python train.py --d_model=256 --n_kv_head=4 --d_mlp=1024 --activation="tanh_gelu" --norm_place="pre" --norm_eps=1e-06 --init_std_qkv=0.0425 --optimizer="muon_variant" --warmup_steps=200 --schedule="wsd" --decay_fraction=1.0 --final_lr_fraction=0.0 --seq_len=512 --doc_mask=false --dataset="wikipedia_en"
MLP neurons of a small language model. Each row is named by its layer, matrix (up: input weights) and neuron, and shows model dimensions 0-95. Each number is 128 + 32 x the weight over its row's rms, rounded and kept within 0 to 255.
A block is one neuron, or neurons of one layer that tend to fire together. Before each block is what it responds to, as a language model described it from the Wikipedia text at the highest values.

Description: Short word-internal fragments in the middle of longer words split into pieces, such as ten in extension, man in commander, fe in professor.
L16.up414 [107 137 115  77  48 107 126 114 146 113 127 144 147 151 118 152 107 143 115 120 137 135 137 165  97  94 117 145 185 171 207 186 162 114 172 140  77 117 164 142 145 128 127  97 124 108  87 124  42 151 135 124 133  71 143 131 115 141 102  83 134 126 139 136 127  92 135 189 125 169  55 100 157 119 139 179 163 192 177 134 111 172 144 133 109 139 125 107 156 184  97 129 127 182 101  68]
L16.up614 [122  89 104  70 157 119 134 133 135 183 150 110 154 157 109 180 169 124 129 151  93  95 161 124 129  97 165 187 142 104 116 133 122 139 144  88  97 129 164 145 133 134 132  96 117 121 119  85 130 152  97 151 176 114 225 124 135 125 149  93 119 103  91 112  81 117  96 108 134 133 125 150 103 101 148 120 124 166 131 137 143 111 110 181 136  77  75 148 116 136 116 130 135 109 147 128]
L16.up697 [128  98 148 141 121 131 158 132 103 142 174 167 142 116 164 117 114 101 102 177 119 125 143  88 110  97  93 130 141 152 115 132 167  99 143  95  76 103 190 139 166  89 102 144  89 135 184 106  55 158 175 169 131  89 167 127 109 111 168 122 135 156  84 181 134  91 137  68  82  37 245 113 207 116 168 141 123 176 126 126 107 138 136 155  94 144 140 118 109 159  88 101 149 174 140 160]
L16.up918 [132 114  81  86 130 103  99 171 112  93 156 114 130 142 140 147 136  83 122  73 138  89 156 115 170  61 150 170 104 110 159 200  82  94  92  81 116 125 181 103 139  99 107  95 110 151 129 121 130 135 134 160 121  81 141 191 171 122 128 161 189 153 182  93 119 104  84 128 176 158 207 116 115 152 109 122  83 124 115 110 135 126 130 116 122 156 134 128 102 107 160 105 111 136 117 125]

Description: Fires on "con"/"Con" as the opening piece of a longer word, e.g. con-ditions, Con-trol, con-certo; weaker on other opening fragments like en, on.
L11.up185 [159  75 176 141 171 141 204  67 185  98 119 148 135  93 120 159 153 177 121 131  95  95 144 105 105 198 100 216 102  81 112 137  81 133  61  84  92 138  91  91  28 133 186 135 110 139  73 129 107 115 122  99 133 121 135  72 140 141 142 152 117  50 150 161  95 124 106 160 125 132 120 114 130 126 148 115 118 108  76 205 172 128 115 145 112 143 119 182  93 148  88 143 130  91 177 106]
L11.up312 [130 117 174 103 101 123 103 105 129 170  93 189  71 172  71  42 152 122 150 147 134 199 130 134 111 244 147 131 145 144 130 170 140 101  83  91 127 126 170 139 141 134 160 155  82 147 113 135  89 158 145 187  76  76 145  69 161 102 104 156 165 102 113 177 128 174 173 103 128 151  92  95  77  90 114 106 126 150 163 100 128 147 133  79  65 163 101  64  93 156 115 147  90 111 106 140]
L11.up408 [132 118  90 144 126 135 143  83 142 134 138 127 152 184  98 121 172 113 105 141 109 138  99  56 127 162 114 125 116 133 120 124 143  90 113 155 124 160 165  70 126  85 149 142 125 139 142 124 128  55 162 108 163 101 110 122 101 183  79 132 137 162 138 128 164 136 147 114 108 115 161 183 173 136  81 152 178 158 154 151 153 126 112  87 129 130 113 133 168 147  85 202 122  73  92 122]
L11.up489 [ 72 149 169 150  82 205 141 112 189 133  80 174  95 161 127 198 163 114 140 161 172 165 108 136  97 109 117 113 122  93 108 148 137 123  57  95  82 154 165 105 111 152 159 190 124 144 119 153 103 106 166 108 127 125 113 128 187 145 138 124  96 223 172 122 129  83 120 130 152 144  85 149 160  87  99 113 151 126 142 146  89 108 113 109  76  96 124 106  90 155 156  27 155  76 104 124]
L11.up500 [156 140 128 145 100 165  87 181 141  81 157  59 197 142 171 150 126 140  78  99 138  77 158 129  73 109 148 156 114 103 103 179 177 135 144 139 159 151 218 114 150  90 146 184 118 135 122 130 126 149 144  99 129 122 181 144 148 105 101 129 102 172  90 121 152  81 138  54 120 117 120 186 114 103  61  85 201 151 125 116 166 201 129 119 107 152 127 145  97 129 125 112  81  63  48 169]
L11.up746 [150 134 149 201 121 129 150 142 126 174 150 144  91 189 142 142  75 137 127 163 100 129 201  98 125 124 112 141 146 121 197 133  84 128 114 103  58 124 139  50 116 109 202 185 138 134 135 121  95 139 137 173 111  73 163 122 148 183 122 100 115 119 143 152 165 136 123 106 125  98 119 155  42 146  89 127 142 150 147 126 146 141  98 104 145 136  69 152 140 170  86 164  85 108 116  77]
L11.up980 [138  50  76 145 174 116 118 160 163 102 162  60  94 210 167 104 129 135 121 141 149 148 157  79 130 171 105 122 154 117  98 134 119 186 100 171 128 139 150 127 117 114  93 169 107 132  65 158  74 134 112 108 128  95 138 175 146 120 147 156  71 137 122 153 123 123  82  77 100 100 109 112 129  99  82 137 159 132  97  83 125 193 159 127 142  75 141 184  76 134 119 150 108 165 147 118]
L11.up989 [ 84 186 171  28 155 155 127 152 109 157  80 146 157 155 144 177 148 175 132 133 153  99 226 190  99  91 158 156 156 182 112 139 131  69 156 101 110 164 142  51 165 136 155 138  80 109 118 150 107  97 140  99 103 115 101 103 133 177 106 184 101 159 128 140 120 142 151  96 126  79  68 172 101 107  86 148 141 101 116 119 191 101 132 111  73 114  96 158 136 162 177 165 110 139  79 134]

Description: Decimal points, thousands commas and time colons inside numbers, mostly in table cells such as 17.68%, 8,348 and 3:18.
L16.up376 [ 79 186 113 178 154 162  96 161 105 127 109 145 110 147 170  92 145 122 136 140  95  90 161 152 149 188 124 161 101 138 191 151 142 121 187 164  94 150 113 114 117  73  68 145 104 108 129  98 173 103 146 141 105  85 107 153  84 159 136 152 199 107  94 110 148 151  97 117 154  91 190 156 147  94  66 106 152 126 119 120 100  92 141 159 115 124  76 159 164 114 124 121 164 175 100  93]
L16.up394 [184 109 114 105 103 178 203 148  90 134 162 188 128 143 141 101  46 173 103 123 147 177 122 158 195 139 112  93 131 173  79  97 154 116 156 143  82  91 127 154 146 178 108 136 151 115 180  92 124  88  93 138  86 113 138 150 119  62 124  99 129 103 148 164 152  91  78 102 130 140 144 104 109  99 153 157  84 117 164 128 125 135 126 132  93 160 211 203 123  92 114 100  75 115 164  97]
L16.up515 [114 134 184 153 129 184 130 151 110  75  92 180 128 147 155 146 114 122  94 134 106 155  96 166 163 189 115 120 137  97 110 142 151 130  49  89  84 161  90 167 139 109 110 123 152 174 162 154 116 129 125 163 127 141 121 124  91  83  87 134 102 134 152 135 166  92 145 110 130 114 178 130 123  70 125 159 131  60 132 144 187 133 113 132 137 152 151 212 142  97 105  51  62 112 147  66]
L16.up675 [137  94  86 158 183 149 127 173 234 140 114 132 151 169 116 182 105 160 216 110 175 157 118 146  99 137 126 183 122 103  82 130 174 120 122 158 182  94 127 127 161 122  83 143 104 111  94 115 134  71 148 159 155 127 151 188 128 185 195 129 113 149  91 130 172 159 129  85 110 106 155  99 100 120 146 102  69 118 150 136  91 104 129 116 165 133 128 171  97 137 205  79 161 113 113 150]

Description: Decimal point tokens inside numbers in tables and statistics, as in 6.6, 2.4, 46.46; weaker on random word fragments in list-like text.
L14.up137 [ 98 138 177 132 187  66 148 139 108  94 130  71 158 151 159 169  54  68  91  82 100  88 154 132 139 133  93 209 103  73 130  97 137 133 120 207 147 185 126 115 120 154 139 125 108 164 146  98  95 124  81 111 108 112 133 134 138  78  96 103 111 144 112 134 104  64 128 115 160 143  95 128 108 104 153 140 153  90 101 103  89 172 177 149 114 152 192 188 121 152 121  89 132 162 137 118]
L14.up308 [182  92 194 134 182  89  99 171 129 117 133 140 135 143 113 107 144 177 100 187 129 115 111 134 108 116 132 137 102 103 171 173 110 155 196 151 103 131 158 137 163 120 120  96 142 177  99 139  85 147 159 179 116 146  65 174 128 127  98 142 146 157 119  81 104  85  90 152  89 128 127 100 127 131 169 120 107 102  83  79 102  89 181 149 138 157 158 145 191 133 139  82 173 100 118 145]

Description: First sub-word piece of a longer word split by the tokenizer, mostly con/Con, also in, pro, P, as in con|struction, Con|stitution, in|sists.
L14.up340 [116  60 121 180 130 151 112 114 149 133  89  99 132 178 156 154 127 112 171 127 100 126  91  78 167 107 164 114 137 144 123  88  92 109 111 175  93 206 150  79 123  79  96 142  93 131 152 120 124 150 147 131 128  79 178 149  93 133 143 221 162 118 105 127 139 176  81 137 116 117  90 146 135 152 131 144 156  57 161 149  78  77 116 143  35 109 108  92 104 168  70 164  94 134  84  90]
L14.up823 [170 119  93 111 134 197 115 127 129  98  93  63 153 173 155 129 146 150 139 142 142 144 152 127 126 147 141 152 122 142 126 157 123 113 100 159 140 123 145 131  92 163 147 167 119 165 132 177 167 156 129  89  91 144 122 111  93 129  71  91 133  87 141 152 148 179 161 133 152 137  85 117 136  94 131  56 129 104 172  93 121 150 120 132  84 116 119 115 113 189 135 150 143 128 174  90]

Description: Periods after abbreviations and initials in citations, author lists and tables (vol., H., Benth., Hook.), plus mid-word pieces such as il, al, ted.
L11.up58 [190 152 150 182 134  65 104 121 109  69 134  87 165  98 123  65 148 124 157 103 190 127 123 100  96 113  80 157 111 172 130 145  79  62 124 128 137  92 152 170  93 142 158 172 108 169 166  74  61 174 152 129 120 134 101  73  86 152 129 108 140  87 157 154 108  48 108 125 142 157 157 107  87 133 112 112 191 124 141 112 164 201 135 131 131  65 135  79 145 183 140 165 107 117 110  77]
L11.up130 [139 115 128  66 158 106 155  97 110 139  85 149 191 135 154 144 142  83 135 127 113 103 118  74 128  85  95 199 109 169 124 129 154 165 149 137 125 122 116 138 136 166 158 116 187 203 146 138 212 169 124 171 194 203  91 187 121  93 130 121 135 180 136 182 131 109  87 139 103 124 144 162 123 173 162  94 134 126 185 180 164 134 141 164 132 140  98 147 148 121 145 183 112 101 137  66]
L11.up186 [143 129 132 141 103 122 129 121 105 140  77 141 119 185 141  80 120 100 108 116 134 138 108 157 142  71 172 134 126 128 127 166 113 137 117 165 113 158 136  77 105 160  83 189  83 177  86 119  78 117 128 156 130 126 125  88 138 104 143  60 118 148 119 124 120 126 191 141 184 149 114 160 172 106 166 109  52 158 113 155  90 107 143 146 147 100 103 154 153 168 197 153 135 162 167 140]
L11.up448 [153 150 147 134  75  56 138  64 107  97 137 139 196 115 133 142 153 175 131 166  93 106 103 113  98  71 129 197 103 121  96 161  16 126 151 162  94 189 158 152 143 173 122 120 167  97 162 155 110 160 118 192  91 142 170 101 101  49 127 118 186 110 144 169 104 143  70 146 138 105 157  76 150 188 160  62 143 113 117 147 141 101 118  98 135 120 109 133 199 145 153  98 133 109  79  90]
L11.up496 [ 66 165 101 167 117  96  96 135 124  80  88 111 140 223 164 140 103 119 202 145  73 131 101 136  92  98 172  80 126 139 128 182 138 136 173 143 152  69 107 169 144 122 152  91  90 162  64 109 103 137 112 174  89 177 149  90 128 132 172 132 125  89 134 146 137 117  77 143 152 125 102 139  96 161 132 121 155 135 116 109 129 122 116  73 105 120 164 116 148 144 193  79 149 137 174 159]
L11.up605 [ 44 182 139 132 136  76 128 153 137  97 129 135 145 106 132  94 127 123 142 118 102 109  60 148 144 157 125 181 119 180 205 152 108 164 115 155 120  99 108 104  78 115 144 147 107 134 149 123 130 158  90 154 117 136  94  79  64  55 139  99 120 150  83 129 154  80 176 158 162  60 127 126 203 130 132  73 117 138 214 150 121 119 168 142 188 134 165 111 134 126 126  89  95 146  97 113]
L11.up704 [162 153 150 131 111  92 141  98 156 115 134 162 145 154 101 103  61 132  76 145 154 208 123  86 137 108 112 133  69 153 181 140 106  97 130 138  94 116 154 147 118 108 180 149 114 136 117 109 122 172 175 141 108 104 141 150 106 115 131 197  77 200 136 158 145 106 124 117 151 125 148 100 190 161 164 158  28 114 134 137 108 158 102 141 148 139 105 137 124 124 126 125 119  98 128 142]
L11.up973 [165 147 119 202 109 110 128  92  99 110 161 156 128 121 202 116 117 127  63 142 131 156  90 115  90 119 112  99 149  69 121 109 100  77 140  99  93 134 227 134 126 119 131 134 147 104 165 193 132 152 184 112 115 123 177 107  58 178 127 141 102 104  67 161 121 131 140 121 153 228 137  72 232 149 144 164 110 127 130 139 122 128 124  96 108 119 163 108 135 146 164 145 116 137 134 130]